{
  "num_hidden_layers": 9,
  "hidden_size": 448,
  "num_attention_heads": 10,
  "num_key_value_heads": 10,
  "head_dim": 64,
  "intermediate_size": 896,
  "vocab_size": 14635,
  "hidden_act": "swiglu",
  "norm": "rmsnorm",
  "norm_place": "pre",
  "norm_eps": 1e-06,
  "positions": "rope",
  "rope_theta": 10000.0,
  "rope_fraction": 1.0,
  "qk_norm": false,
  "attn_scale": 0.125,
  "bias": "all",
  "tie_word_embeddings": false,
  "parallel_block": false,
  "init": "uniform",
  "init_std_qkv": 0.0637,
  "init_std_o": 0.0,
  "init_std_up": 0.0637,
  "init_std_down": 0.0,
  "init_mimetic": 0.7,
  "optimizer": "cautious_adamw",
  "learning_rate": 0.000462,
  "beta1": 0.9,
  "beta2": 0.98,
  "weight_decay": 0.21,
  "lr_head": 0.00381,
  "max_grad_norm": 1.0,
  "warmup_steps": 324,
  "schedule": "wsd",
  "decay_fraction": 0.712,
  "decay_shape": "linear",
  "final_lr_fraction": 0.0,
  "batch_tokens": 32768,
  "max_seq_len": 512,
  "doc_mask": true,
  "train_tokens": 444400000,
  "max_steps": 13563,
  "dataset": "wikipedia_en"
}
MLP neurons of a small language model. Each row is named by its layer, matrix (gate and up: input weights) and neuron, and shows model dimensions 224-415. Each number is 500 + 50 x the weight over its row's rms, rounded and kept within 0 to 999. Numbers have three digits each. A neuron's up and down rows have the sign that makes its largest values positive.
After each neuron's rows, "fires on" lists the tokens most often at its 100 highest values on Wikipedia text that the model never trained on.

L2.gate709:533436528450484526488595529435614598547528489608509571546442557495528495411596558518496570413536545512460455414497479621495448530444521513528450461501423520412494486459550534463460525530602535458519543533474531544476549590480516492439490468471479457520502455547503478517522522481456526459519490494537479541510484466598525600557540510429573489488587516422464478535500526524454514501459427534418532521480572495473482510538408546539484481571556538514560571532386569439550574569537477589483517485523408466524577449442460413580495412525498560408425492553597479484521468502498504481
L2.up709:548466459561628489485473515446449501462560531564544511542447549489576499454394532523504447487451514558476448509428496504456447516558601505481478548470413526498515489443517502507438454600499507501560411542511525485466596531478522536478572455585483501465528540466406594551491558559560563563478502478417457488505498466459454513567511469417505439494517520520621414549567604464438500450466485556508423490532547463492500497402557434457431436533544450533454517589457542502561481512446474554514568516470513435475504349459547491466459447507517503503492473534590601425484481514503421562
fires on: " of", " for", " Best", " on", " —"

L2.gate41:521522540471452563472539527494455485551488521469493537548453552445446561480468531445491612496561552499495476498508547581495422602535519529563556560483591531481500541493453590556490525510488407495456469497515455510596504603491451473457509425437505457409386568567501503543498566501509434547524479547540498582419505459529465430422486436518574473487522436503513565422509446498532572502442507516501604492475534474398446518493525492524479468597499554566577518481503450465442518470515535549506566419424571535539525586477533534516482520492576441561488524524470480520506506613589459507
L2.up41:572575495466457478502409525578486570449548483463525530578369549529423475604495419457552556520533510437487474487538582538408486500496437497570524502495576498453460481590478387504419444540429573512492552439528425535484541454553513593420536445504528534467397433458545489455487562423419512497467512437481453514485560517492486497461475538517526523510433503453588519559491469537479511450466544448419467484429484579514433546456501493568493445474570530471578492544472478429381534569645482506432529491542576460533427503527509497516465519453514446620539509457490485584510494574538531410
fires on: "ed", "m", " pr", " orders", "om", " Al"

L3.gate157:560417604571533540521526529552445459587552582564559539544507470525522485541533538477462557534540501534559579512437550459478472524604514573583463553516497459504494486552482515474470455580460524428513525488511506459519432492568554502391438549558457515441425539505485474514504511558464516550566479546453456497445490551497501511434449477457545501519512561450418505436529453565538544552498438520550514536393434535420521435461380464436579628468578516532414530483525459508484537574587486459538471462421504417502463559613564403422577507487528426557464473516412509464645426586487495562
L3.up157:489522461502484477474552483408535438567508428542452456581394425469435602494573453578536544508540430532486448490524608533502475518559560446532418539498400518508534588565463562542525490520532503438454591416457554516407507548531441468487421516550502545439491514502493464492501524520465475518534453580450427521444429428431534437455577411481560559435533492431495406469439558597545526521457519554517503417468493454512537546609496515519466506552520432454501483405446510523566521497519501502467421570449494505565459509562458457475507474437482459553441528433584510474552591457579570554
fires on: " to", ":", " name", " after", " who", " new"

L3.gate441:585576472430510466437559590457554500585480451466381458478468636416457456461490460458546509457558448536464439477472495539443497557467531534473568487508448452541530606397446539530428530510418504538528477481474525584482596552439391537457446557458520451553479428494580410430583440431442579457577565526535557549484504530538599505455558532507587449460423536532539562502476572472482417460525509501493414566551511480465469573532480521533415521495420607538472525467511423510464454549554450483467440553518635515501443580482577588456498443539486502537528500529612449515445445496464481554
L3.up441:587501552462506566404474469500452530502464401472402499496504508561533542537536500431517537583460533457527520538459536623536469486482500564511483519492380454498573516364514469569533430467408471426600577522449489475518588503453511511445467570520466532554448510547536439512617389491534498471521641440539388518468475504579469388547544545515506564489500482534552541438445466586552441499513557512503460460551499495431588483508464538531579526495406452503607537485507520488557555478559474615465456539432417515428575575423481515401549495499511488538509493501483494502454574488546499534
fires on: " =\n\n", " of", "==", ":", "===", " by"

L2.gate766:575520549470457496546429470590454542481463546440404545520441505545484456457447434522525542483541457601510440496585537545484424501561574501530495478505487423477541509492533485402512464522508407417574585453512563490550419473506549446595527473555498584478464616465372574509519487576489474437504582548440514534507481504479421583458573546518480451530480464458499456449509445474591538423432574458488533480514434566416510515443499478541568494459544531476497535461488486433543453458494515422462540445554470546502597441523554553504497564536475480514545427519476484563568415463478569547
L2.up766:542503481536517555492476533495476504462428571494540448476472479554458528602474572484451564494580530383583478572498540470443430404409457572501506492471508456429431520454460466572465585438390490566519385509546522524427551565484537529523428479539505567533556545493397556582490457554440613552564463504460441467563512497500542473411512568462567461503501516635525476431518474464529480457562522492407496534540518524557568444448412408468507529418553519534482569419585433443440499511489500537431502489526602468526601562472540475507584501500538508487527486482471382528507506541522467609
fires on: " with", " for", " be"

L3.gate721:538503511444449468521386507435523397515479425478572485442501449498517443453490530493530475530520450473475500532542509596546468487486477452497528544473521448530494554445458503543508440494418509394556492498442492410525513474487527592522438517525489585444542499545484566543497446537544448403530509494551480563510464521400516492582487562505526598501549544559511490526559494529462578522444435573511547464351552515492505572411549466612549541455567411589555449417474478458521529528538421443521537486506620549575436613515491527409433586475589482500472485479517531623496455493447406498
L3.up721:503559520467464520470473500536571489430476469463569415506454471544515468512580419501539474476491531565534449426451522493449542564486519552497408428494483473415491466513576399488408470553532480485517482443350594422463545511529442511475469531554478437564456458453497491527543453494529492434425396545525442582423439447559503454444557570532446515521491477530485580579469532485489537502450483563592522497417603606479526516475523436500584547520463529409483474606426480505610504441446509421626525491512486444462410520465559414422520485606513518570550447498495441463477449554519502508
fires on: " ;", ":", "6", "or"

L3.gate374:424508544490578533427487494462576542448564492409545502445479499400467489535483473409510580459508540434568492489473602481535496574487575449506603434564500513546573408561457529567456511626516453460558424493469496501466510425577491558530550455502480444580469500477492509486597471609443599509432522480503539486523509558495454463512523584575543559475545520517411578502540528596511441554456472485540447546565504518531374526546500396483470605457526580486496584517476529419476493519558494486523450524545498507490456494486423463435482460504434543465458423453547501492476567580514534485
L3.up374:458532409532449501499449497493546521429493499447473503480483547430532502522499474519458499485483506500595524440420543434512441577508548423568502481549540540433441551576584448503395420559485550557438451482519520468452489467525431496483487461593389545515488454500547448559559421487590510540527502551477625420462482476501513602546477545486487522480523528512475579469582487437551510495539540472566446525478500495438553426526557545410508576569497521500455480486582530475506578513450486543489485488449473392541459538449504568451499518467417552441559442530524402435586522481570569484
fires on: "-C", " V", "-M", "-A", " Mik", "-G"

L2.gate645:509538593562528560478445557430478555540433541521573500562473514548554556528403526425555612494546567403408597527482502577466495455420426490633458434488533454534528459469510421553492568434416598526561586505518397547473532537535553589458457593419600426537458556553582405465468524495551543572517515492559509573551463411519546540504436532520505445459490425571576538488519521512488443548497492549565509521496517526556470480460559530544442450392517515474534519548397462520446496519570548567532496507525447492519514518473453586456511493459476504518439506553453469408427469571555539556
L2.up645:502451566511526547550388609476525544470519469539529475479493536512509531484517509558399465512455415624430578559476501446452505497470487484531547509461566494572507471506443550504571550493543444416470502529579438535556432463478479519522489552450521540519462536479533454458517416402490580567474467455450531513552519562551535476466501430563399502475478622466497560428436484449516578481527528572426554391475541444560488474559441488429464559447506496457508510444618560532477535538443421519508431422476475458475517520455451490467500580546480408522567360506478515411498504556509560490
fires on: "==\n", " ==\n", "==\n\n"

L3.gate695:501470514599486529424474511505456575544536466436449455514449462487496473518471590547502597398525563502432569429475491496490593462462571437531504511443513472476489502508599500405456437465424508510535589544586562516545496591495570546569471468426525484572508438500502493485528524507549501489508510451615424520498591439498544431492469476474551501472549510508466465417453550426531565495515497566530411379568433425506378409436527495616560559511479455470490528474540517538424444495446443521467530416489530586454523462478499541497510515494556472437547597460571544414398547500563569518
L3.up695:542455488517461426570494585448536544512504544560504560458449516440418502542525427515420595499421556479441497506534523406567455575499514556524479559430504555545461483539427506543519498516527538572446523478401503522542467539575468459550554592456528484488491503465639508584466596503512399594485466407524603441506481440523458561465457518429592465572489559520530541520478465542522475462429459466548453502566448444559506457416483412458429537503470489564527472519472447546442545537465533534440447479550527503468478472504508499526453513543523533553521447503519420387454555409498484537
fires on: " of", " by", "0", "–", " for"

L2.gate770:552520539503491577503530586555508557464464457586474561546503513431449458561547451469425540512479437535394405494487456467605444520561502453480607487493481494552546426468505486456487506513436468511453500489526495497580441587579510529509516516431503498590386496525518432533481509470563540407607535522599421469496523591505576504498526564468547570535422506503540546456508531551578455496468493490530454451573539515446486564543547601518495544499478559513495535571513511509424465572543500460513445464571560562566381503490525496429549405414569555566453549537459467587489454482488450541
L2.up770:521493523521507582473438493427508436443377405589501445535493468459426551521465430553507464572433452483506466466463506471532529541447521460488481525522552538462404544465526574502470534545499432549420491455511536488583514552508484519443407522549460525527542487454459544471564479422535522461402489526536481623450488585415574480514554422554431457477501431500545519510561582488442455432524458435454463446425459502384534446575466446567536520570541527540508422542466519546520494482432554423542390551428573356396499483482495448499463507560566529472396448529557526411538559502568546535
fires on: ":"

L3.gate507:557499495497435571540445482566467565479481559395397517525519544524501439450494472513450466468581404389543496455579418491569498491384496536504461468486431492432495516482570480473408436524498570409594559472498630425447475481473505436437480537458438454466558511478485550530563463460493597401500490546527597508513449492473491521520449535408456499424570542446447539462472421473515487475503515537504512435482507515436497414462480534479491484578531506464484571418569483407456524545511597571486530418561510542504504529524554531540519513491477494475449527566392579479488422529470580503
L3.up507:461505510474458563403452477528497558559556503564478544550523483541513429423437472583460477437481471598566493487568517453540467553507548530592447508456404510455524554492475508461547421486458478470543529426460491543479515442517488496554417484497417573492578555474500502485475450440539506460461498531603455630536629456493610466534489569484573455536582538499425495578519467476562522493393419462546477472462476571514436592415540535512517439407540563546487500422569462515513451551593584506452405417430473474474538514596511508451485482438449572530496506499423461514558547440484427499
fires on: " W", " of", ";", " all", " w"

L2.gate684:585512450491460522525519508476528545581502583462510480563511522435542568535521575561503550536518528486489530508541557479488489530450533517495519440515542483561465555520492475466495541544582444430437445474495603497546558531592541490421539440452435511463466591435567537527435546516397511413420549453414464488375434495603501422502550544462564523523581461472504552556579468443500507443588526525601510482529448539520462524552575486486490459539632560436425512544572528501453541506582449521514562524498511513515562477566527433590442506509438527555511443515475432534576460562519446432
L2.up684:524472444580515454500483419494443534460429501457520580417479429479490564426490463533484567479512569526460605481529460476558643564540388455508495577557509502557508474484597484407570421479576619475487557438448545417489464567493529557455546436421534416478568564491559553523505542530572463503448545513486442541548487475514529494522488429441530479576497512587561473379471479517562534499529456467420490480531568606416492426451463530435447477462397539523436538539507542440587458519407540452476529533427540506597578511544550454501545519535493567430441460518550523466608499442515521438
fires on: " f", " F"

L2.gate740:434518589457573541535487584419569575527538572488537499562564627558590464539511524523505490499389651411444556509450483439374511563380527513502484390460480523592453548466503507425490464483596513517480492455539440457452454420410487456498555466574566472466546416451519486514577556388523496443573537492541491545560453622475534493565579485417568476514564512508466550548544508465438587560451537489515464508438443418512538423539478541543455444501577497438400514509391526503469472585431537583510509408546438433510448453480489497597532451395474548449514485507495568489425492415563461489
L2.up740:426487539580475533538474459575537557535567507520516430510445423468591480434417455454471522479435524527472452425512447570559458455510439448500508552465470531482557496523558471458543482539495505506558458363550494538449490436462554484562519459552563485471521430487526481534465621451485576581527508475567470583556479498498461499466535537419542499534492474551481453454521528531488537450358467565501485582482559498412442487481442559514474386492514459528575461533528479564581505472560545525567509528480462523457552565556548512484454495529472596558465514547568482576551530486474508576
fires on: " New", "44", " Country"

L2.gate28:505457562488470432459392543522433431496561549429581515587436428499497442621515412452482534554489526497545445514509497586573476539473554458521457472544518552426463448496558415525479418530498433499438549576506454554534474575518440523426484483529466506570451568568529533497472389426516554499560422466506519572527540431526503566440521487494582457535476405552569541564473593536557549481493394504519517451410491529578499497460523488517498463430551528538487444520476428552408542550467473545517448480555474444460605462597514494397529514585452509544437412478482447481562526461541508496
L2.up28:552449507569486447395586449517478482446474429593566419502446553482563481440548543550479476451440475414547537513577420502469492444559501514500518572526428421453527475462531469445425520493487540474502581479502515626467563549565441582485584565485552367505437421518465496502567417417447565483535514574470495414406471495543518556490470453421434464495427492532403452472547528495540486488417566507501505487481520515540494502502472469464514447508530530531506449502476396582546418562456378492385520496519495587551607455461430535488591540500534497490450441421481531581469572523408471487
fires on: " Ch", " ch", "Ch", " J", " Bh", " Ar"

L3.gate24:581471537470556504480503500439489493510558574537488518466481530538452552450458495552442486561537490561534495429431387495499542575453414496512534512498493448505486584487518496517467415457559577554495596440543555471607468565450607597611479492464485477469517425553421494454642540489501510502419450502503588540582564578474567508481525502549550614521510496495467516410579442519458455541537526552510484482462440533485400420420424545501451472508510565472493438473532547430513511454446564439530522459448470525520509490500446550509423590446460461507500439544463493458447438520592581580
L3.up24:473508462585466475600522542572525540502458475521508540546441595572482440559490465410501577435432483527468549448505442442542523526461445525479509545571546499457439534457412536461414553501470592518429585477481485505496547457563451468476448445528543423456433456523522449577595441509561471435453574499556519582411519561431537506616558537441529431463501476481525449500466515434477428440541450442502449513510422402496452513514447385581441516472579503516597468411477543540507478536517414516489510544547477468469424512552528530446471530525484573481473593600469549471539521428530543476
fires on: " |", " —", " by", ";"

L2.gate771:604447550598465562540476577507437472556534484619545518593446467481436454499498463471527560539579498552566456425548502499489460567416557517508474526566597610522545578472460408443466458503503499456454553515512522471511504478515525575491431484442645518425525483577470438412455490467491530485573535533460543444555417471502486437434455543425511496534508424558512505413509470551514491489414514482508578419573503535458526438511515503467647523460499525522609483557425560580482426509431511447434446470519528502546523572482552492454421478476509462568614644422557479517477447466532523555
L2.up771:520455406530457473473480434554572437593510483473518437527531452512473457370432488371508447500500555517472490571437478534432528489463557455572508528431454480537483550495487560429486617429459485505429625521500521565435534485527571540491501480489463486438505433494581547453548568485529489589557557531601562514579480461470454449356482647475483446506482447491509502496558445542479500540483557480549611470529548545498512498487430472544437518494492501534510449499507499542473536481535521555490523591483477556482447463458434548550459503453542536576504523449573430521465578582558616430
fires on: "n", "on", "m"

L3.gate60:580431551471469523477458532558515532493599543515451470531471592505432594450527407483528478485589554484496426495461419533442583508510464432490570537558550496424569481398438436510516533496517595506451539498529464544464443522464568404551463540511481499591492510523537491506482444422540442483533477453577545533519492540404409592537575581499536573511460512515519490479470570526508513410587546439507501474496491509491484472482538390564598475567488517453537527540514500500575432537492557450432446543417430474460508528475461500548558478436545476480552474474456577543462570548601512475
L3.up60:545477539526493538441482554524583485600417457515528431498559478502440536534403429505509514483521521564575566420540483469478551484535500458477471416493481473592448512456481515513559478541504503564507534458517551447530536558516467552481468493493375573512515565569497537578566569514459528529572498534603565476497464467461580459518411491456500415551580592465504508526516468508443425476542463540538442512483479447417524536541546523460555477559487492513529549522510465433542424584509535478438513556517496551412504513468507435566464467510480534471547583470433479461448437465551407479
fires on: " n", " N", "et", "N", " Aj", "-N"

L3.gate134:524443528495475557516533535574492436519466459471486517515405607459544442515423401455460505545456441468435621533539501479408475523488532492449366428526542421495564460504477428476427479376466570476523560391492503474566531550478524566427447563411530408463518601538415419488469477479598460531469546504462588566447521476581497460525504422509479571549436564445454522510590396475537467510543416543524493554513470548502554396480580583510476502418508504578476471485424472446533572619438557464506526468498516492462474508487527478450500527466563513446451486488418493433430565600508483494
L3.up134:519509495467423455498463526470466441538396447497586530496535577417428564511570493395467455533507447511501541446593573514540546456509506498514468544487432454492514538514497536405449435428474462459519571489522584603476512573563525420546487506496554480601447559496435476560534436537535436520467472436415481504441511458441416488528503518479542558507469505412491524523475526445469462515583508522546505399448433436448532519495511438534506479478466401568454435440435471474597470481430535461447562443470442448543544486445537512482472432563398436449487464536464487551527500503550501524
fires on: " made", " |", " on", " making", "ts", ":"

L3.gate484:624549481569504462539542504531556483541476449506457447558565556541435466491438509457535438510483494433530405563547495643474473433522512577525477457566527510554525410473602588546589498551512532419505540414545506507452486511569502527433484568512414465557490539513477374526485505487560594514560474501436467535498518416567463607508545481534475594565482423575458511532481525531497479465512475506483496447489463514519479526486520415502478544458439518526512518566463393561545566492547520437508546529478470541587580509448489552429510491459500533577437535521510434498474583516565546502
L3.up484:581545533459414496560392534437416544466457500445537541521505445438405492536578496473592530543477515528554490534519470501560458480513415487496581424569467510554462520495534397544461560520428403484432547498518487462567437441521472539603528446512465457608341489542512529457548488419521489506541443428519440539492564555551449545518487559464503506448556605475523488535525540404481470566473558557530437530504588521398539527615423479537527504523428498462496572551501613496511473526567522560533590481457582490498455460482455544488508445494512444548551475575444535529600596503533448545
fires on: " =\n\n", ".", " (", " ==\n", " "

L2.gate435:464511612486442492575514510412386502396569619522503480496579537431405533520557465482460502497520429465534445601538542471473428547583460540493524517443470505586460495423485510518480509420526461419499542481572481527464572476497451540469422535452546567519472469562564464498497528421479413507504466462476447475459533479527499536482535521516499441556482559380457455592518520475530473614499505535490478465462440510538486446548559555597496446527505488475529476491450560454482539460548474545608559546481487394568520546490489403435561476532468559464428433467481441515455504569469447440
L2.up435:525510500494474466521499560615459414500437611517547477538499511469471446464464494405492518456486502529517513510567470487487518543484533435543535460514400488556540550501480450446600473547528503414463491535547485473569489474465476470543454486511498502520456485485552533449513556494504452620514459612475411527409433507490474453373437431537454439409540409630466537544469560412517497530566544486559501469460425502457504602432513517474532444461483505518506446569461486563529528501429513570446442475567534539476501471441594535492524492508523515443548408459541419406454559553477546583
fires on: " there", " family", " home", " life", " There", " society"

L3.gate253:443556538457596547566586487531545468484437463593512437574455543445422446563553528500575512574574475551489495499526577491506547594462453543550490536571518509543629532555453469450405450516447529550506543505421566431490511557571572599487456460549513527472391437558535463526568475484460556438490472587467486475451498516534424548624483512567548503514511475479445524560470531496531430494556486421500612507526477430543393485425515519524541584428490482528491519500487486511441479541492438443494574496585549455509552424486523448502491558446421429485515524567420436481545494477565482419
L3.up253:528552479507563609524548570453604491444510524575497501549513484428484417418519438455521481545431541491514513490522484529454491401411523521599390572474547455442505492523536516433550441445577457439516484542467580547513568470531441474499488512545485488511538548480391489546517541565562542557449485524495446509476525410566471599452534538492471554499594431478428482465479546479486507513540427424470571408391481440476446588528475409468450488534461504589421465630553510552457535465528495552380526494491561468442468451513546490502551528484452495532512452513368491533476488565426519542
fires on: ".", "1", "25", "26"

L3.gate129:440544521512535483526561578463467414425544507635522426441486469472442508438421454405497435511473468605586546582464519541566496474407545477417473582481492480473473551497574483453577541543454497434541640460479581474449426501521563431547559595503522535470479396523538417557541596427545495567453534495513477548485559444599505458539532552567501456531575592471479527425538544479532503438495482485616532523445471537450479556427495431474430497483558519535601469515614497477473443483544576404400533519495483450629521519449464494544462562412425548548425475565496442518466464531509497518
L3.up129:446599425558475522464551518464534518393443443450503515564458457559561517436466507523451517466428583498496411548498437489445557424512473494447536520487557483569495529509493562534446430551475521545398497531464489480411510502525563465541552507445436462532442563427554493567547571473563435452493408504484425427536515511442502528366536471550416517555650466416561489570514491494438551438469454431525519478495533514463413583550524515555510574523551540536469458501428500477549541498530579433510468486550485446444458475483552463364530527452476568613470561449581497588504449432537565524
fires on: "0", "1", "26", "3"

L2.gate200:567459464533565552550409559440494481420574481539468465459556465467587573418506462530500461556442576457445515456548509459415437482534541468491456559529448498427521492439482491472488469568565435368429518535480470571447505555622426453476491526513431454509431418523609510565397555524512445444525503622444514534541400550516507526552565507514467580499548506502586480568513531434413567592485393495526471448494504459520573562568478509511481459480437561495492416581565516499557408593436577521492487433544506466590486579549586470457525491445507456473447499534569519514389530423505521470
L2.up200:493456515483486467444456448490486466555448449485503477524429427508497471516530510412508513394389572453460506526523476559461566551565467518530514569487406446427404504453520519531507510495553475388561562493545536502521472486544477473392494570579500461447534547469469496498527490422532399532477462502451487444527425484460491515587464513493417472568540585503567499486535552600551496543436426526510492533434465519542543508459487433453458540571466579561490474544491516535500469535486450414439454580485479507530589510545573469428437491581590530510380463545467480505490459530415541525
fires on: " S", " New"

L3.gate718:508557500468514556493456487507527520416507526586549400558411558407492493419430499561527496541512396460461547439408467410482474469463496521508592546435513560565481566489381547505472464512431523492540490489603482458482427524456479500494562492521531451579449468521481495495474505552454503559558480461588572485500518465473482479440433475542509441418517530465472527475478527449513459510571476562451534477553518466506468486488502537458530568458454486531515509485538572505427505553466536570426525450382536616534410530407485578473563431481541427447447440502409540464505458529498471468
L3.up718:514444452516493521471510584473552508546515408445477472570484521558467418441613440442453483470395543463491527574549479485582444432449521491542558563527496516509484477488585468517511420435444385580539623512497471495543423500540513468516554495480567448444484450492482504533546414498559405498448593447500583573495507546531514581513567562466447461548490456578533584499466495365416496488448504500541472565480491574454458510483392566538471566501582469554547570462511481522461437448510478467496463549525485515504586512389515482430529609554576504547531507544423428547593559520496576474
fires on: " by", " for", " through", "|", " became", " |"

L2.gate871:539445587532476463517555494536450499521471552456459509556417565566551444453522446474473550478473554465501485498501461529523559445436502494530525394517523510551549475504512471524475501542503466467538519476603559570429501536401566543506468529569480461481442461523495451436479548598416437600493407454548462545522513561421458505527520525497530483493545437447520526517543620521586600483559456564474500514510443519534485546504489588601524468511528572414481525436452403509520538458477416569384476523585531471491543561486572471518548501525517524549560481382445630529499519474576481422
L2.up871:466362519578500529518474547588520501451428529445621454508449456557440361471474473538618435521413496475581487505579449579521459566519538340415551461532500503526462547540512452570548514550579402430562515467475489553443441539568525573561520484434418558569478474511508512470486561451452449532538467507543441470503481545573484495492456481558523514436464449593448506494531566433555480457497581466513524451521386492567496513541545475519519477485520415557449538525586550589495394454425467492547512427501472448456523528478513523499516438542542439503530456549566437615408454511463437491
fires on: " there", " There", " by", ")", "There", " children"

L3.gate265:555511573591621546509465533523433523506437492511526498595415515574500466469424468555411484483456556513555540504517476463502481479460459463550542476538555513550460473630520575522529519541519522510467474469556580488499490463467441508506543473437509420408463483431517401504571416475482589473454476534504563511517606471444520425509512461486449483563505434561492515443575499578522441539454532501424603476436516555570454379519448584524513551551534447558437516429423452478470580527439515440523473453525598473472453460490537490424546500484534553547520498529532491398433451591551461396
L3.up265:502544537557505376503475562374472449494554496534454522572538459533506457476453471568418534512493469522466559518527477510530596482533473577541542463520563492590467437441466446488489575417421511576577526473548445541422493554523436462493455506535603575541568490538533515511414490485562572597516430411422497539490408496450551519524518578498558520485452469468456514461455476481531436511475446461428484457511543469575573510480578514412451543464495487486546507581450478482527583588459454607456485459471459572499544516479510555543432568521529467503545427403527548429346590513435487514
fires on: " at", " from", " in", "==\n", " ==\n"

L2.gate212:490542595579563497520491483533467550481501541475453468438411573484515468599391473454570484463570500505512491519564503516549432483572564542465484567522494447564428499462525569554540427590469533527513517446495400459356441497567482541550655490563492389584478487432488520447498444536506504593484518493490549531488529469574460467517461502605493559477493486478445514516422525478524489560477526591345535487510429409493474560482494466522484576458528482442578511517520443543493546519501400460464513537444488432470572499568562489515421455526487532507452493453443414535475511506443531532
L2.up212:507445523428461507578544494573525520473545520529517469448450416489455477500549488551478519484556466515507459527551506497441499581561546466458459604475525502407457430431537610441498506585436504483424533571494542535454569465478524497421509513568514512569500479402465492581565513482482469461568509575576526524599420504522376444412551561469489441484522488444533448442402467544518423564463601545522537464493551538570507439505583571510506529610499483560557410421429498542636591507544461556536444473469534409492540546443457608484434460477434530507431420476583433483594527535465556520
fires on: "-P", "-J", "-C", " CC", "-G", "-M"

L3.gate875:580486491581573372453532553499464475561440482547429448514512493513548469418571518454447496522402560536581467445548396505525567468523558440485505424585568472537443498409464463555463522511443419416504523598613522473412523438475472545395466516534511539551579429445522525556544474431496520524466537426558573598457553561546465532452523544461479499481470503503485464473566568580537410459456480492563523565569532420541537429521460455562542519467545507454483545510573462490478479586449434509508539493447563521479511554586563463567454535469407485454502421529407552506472447495516437556
L3.up875:452532423504517522491495383446525463467453553526568532498515551494604618515446508518518470548509465533451476472449435552642460475517581442405543502522498568542488504528420471511550464415598529479483544419498525512479497576530551489497502544511550549443537496472478492477506521466480446482539494482498466423488428382578458549396529581526509446530538576453510516543529532447493504584578511487492492484508617557537471493522513494414518475518428543568512536598550517491563543541413465520549508504455530488460510439452530411457563498592528508400499492471531538445442577450567452497
fires on: "-", ";", " |\n", ";\n"

L2.gate674:529503460519493483513505461467459472497565563420558487545589530534602442475497556502456516521468594576537477514497475590535562461416545463430513452562479495472512507483565469590571586494479588462411550556460523580468562468421424467594572551560503537506503452463418485536492537460421440543549502426432472440579514414558549427546508536467507471552563441623520528535487465475532432507533483433490476519463527445531514547548500551590574449486442417480495571496423483541561448530484523572581543512508489420452548430570597437445436495450540546544414512497551542414510581497516556472
L2.up674:474524478560530585486576527441502543558517491507547483510553525459459487483446569523470586522548511468605427431534481446539571509564469475517516476523470377476462533494492446451594556532538400586387501428535488551488539525566517534527481467519526487503551576491450551463473463544459600537495473481504507455601492504515451512504479531596448531458520492550481538543560484466480517414422456471455505478619433534551559580529412490450419563472463445433446518524519492561500625453454482507438508374528459416570437604547459453545433520460476422570535516405465462585524430450434525605
fires on: " Chevrolet", " Division", " Box", " Type", " Formula", " RS"

L3.gate11:606424497484547478510500455524508527478516604524520536469550547515478462539496561509560522534452428483469463551399516567641517495467445530524461475530517489461470430545454520535475535485437415608566468457528530455510470509529486550529459465486586558407452538485569478527541582511522539551469525446502533590460437422435483510410526481489557452523501544513503438508536421510441493514459559552500493523471556482414504451568471432558436465486481555471435428464540506540400422535576524565567466481416504440566458528454437517450605451487454516478548523570460558456539435527547581541
L3.up11:527525495482572470457468451447403514525509513423378526528471528527485430458453481463474561600572450480540596506454552439475507402480451472487573481532549448512523498479552408482489423427552497471480622462480541538512561578558512596458552479477402569421432541491467510522442445529491486496477573578467452434455486518559520449497494522438431485549480561530577527493469479461464542477400479501462495518538435491528470476381469537485411470488528518519424523426568487490462472576463553436447537522490431561507564507589616563496493467423529481533441386551408466489564534581452495451
fires on: " f", " F", "f"

L2.gate742:478438496517467492417531627433500495530559513512412457468496507550429531542517550549550480444588433529423538493461511548421537556443428506536582544500457419518469451505581471501517463438578477450530459504583515517558468509543484495454510568495411450544502527489477504536546484535452499555568517489533536482463439528556501469475512486471575401477516477526544534495513565486498502569618487504503441440424503416521546584558488505584578556415534515460455584412581537533481438561548509430502530549505568534535494535506474442411504535543559493596458462571451482431503535553555470564
L2.up742:474530515577566510535512471476398496419454520546451542563438467553501525544440473514488528594566438502526588496532447410407432433473419436515464469449401464565479433445480540473442486522542550488438462468496441522458510505415556557484499460421536565476482417505535486474511566491565576576494466476477509567407544487598437489560466486461444422526537527548547527429488515455502500471517505461454602405468474388507482505425482482459486547582502459445605476408406559539415467546471508593379521495438476460539511475571487456534539605599520500470482471543390577479542508510591483512
fires on: " W", " f", " Gr", " D", " St", " G"

L3.gate504:531469548463439461525523441451561408570468635443548618446447524418562451573455534454520556539559467589436508481529507400531443584477552551505523416483506467492520454446514444489492512541481415520466408443487427445462525457564471523515568563444533483538462436495442442488575445508482506506527437519511630496592505551431566442486507566449485513458423542564517508450513472578414533450393569526465496511531442520433423433448503498457595492524589430603522469473485501535474479552456479482502512575498483452446462504590442449491595432527506576434506390500392451481522475390546542560
L3.up504:545542534456479509463443529525464421454555423445543528545449393571533562561499475420583614557430513550478443481487571498501425373502501451538514549553570477500497416457599501532559485561487555544471514459522500562455510373533474461483532567607556444562526433517456433445501443533516475567542523631569589453436468523440508500391490423467542453532512530429459461428436456481465606555465537524547431513572495427517484495544595482488573481576545468506571533509518539479526461563549477496461517532472495480543532513553455492501541486487457540489547450466486517531504516483449528440
fires on: "-C", "St", "-B", "-g", " McC", "-G"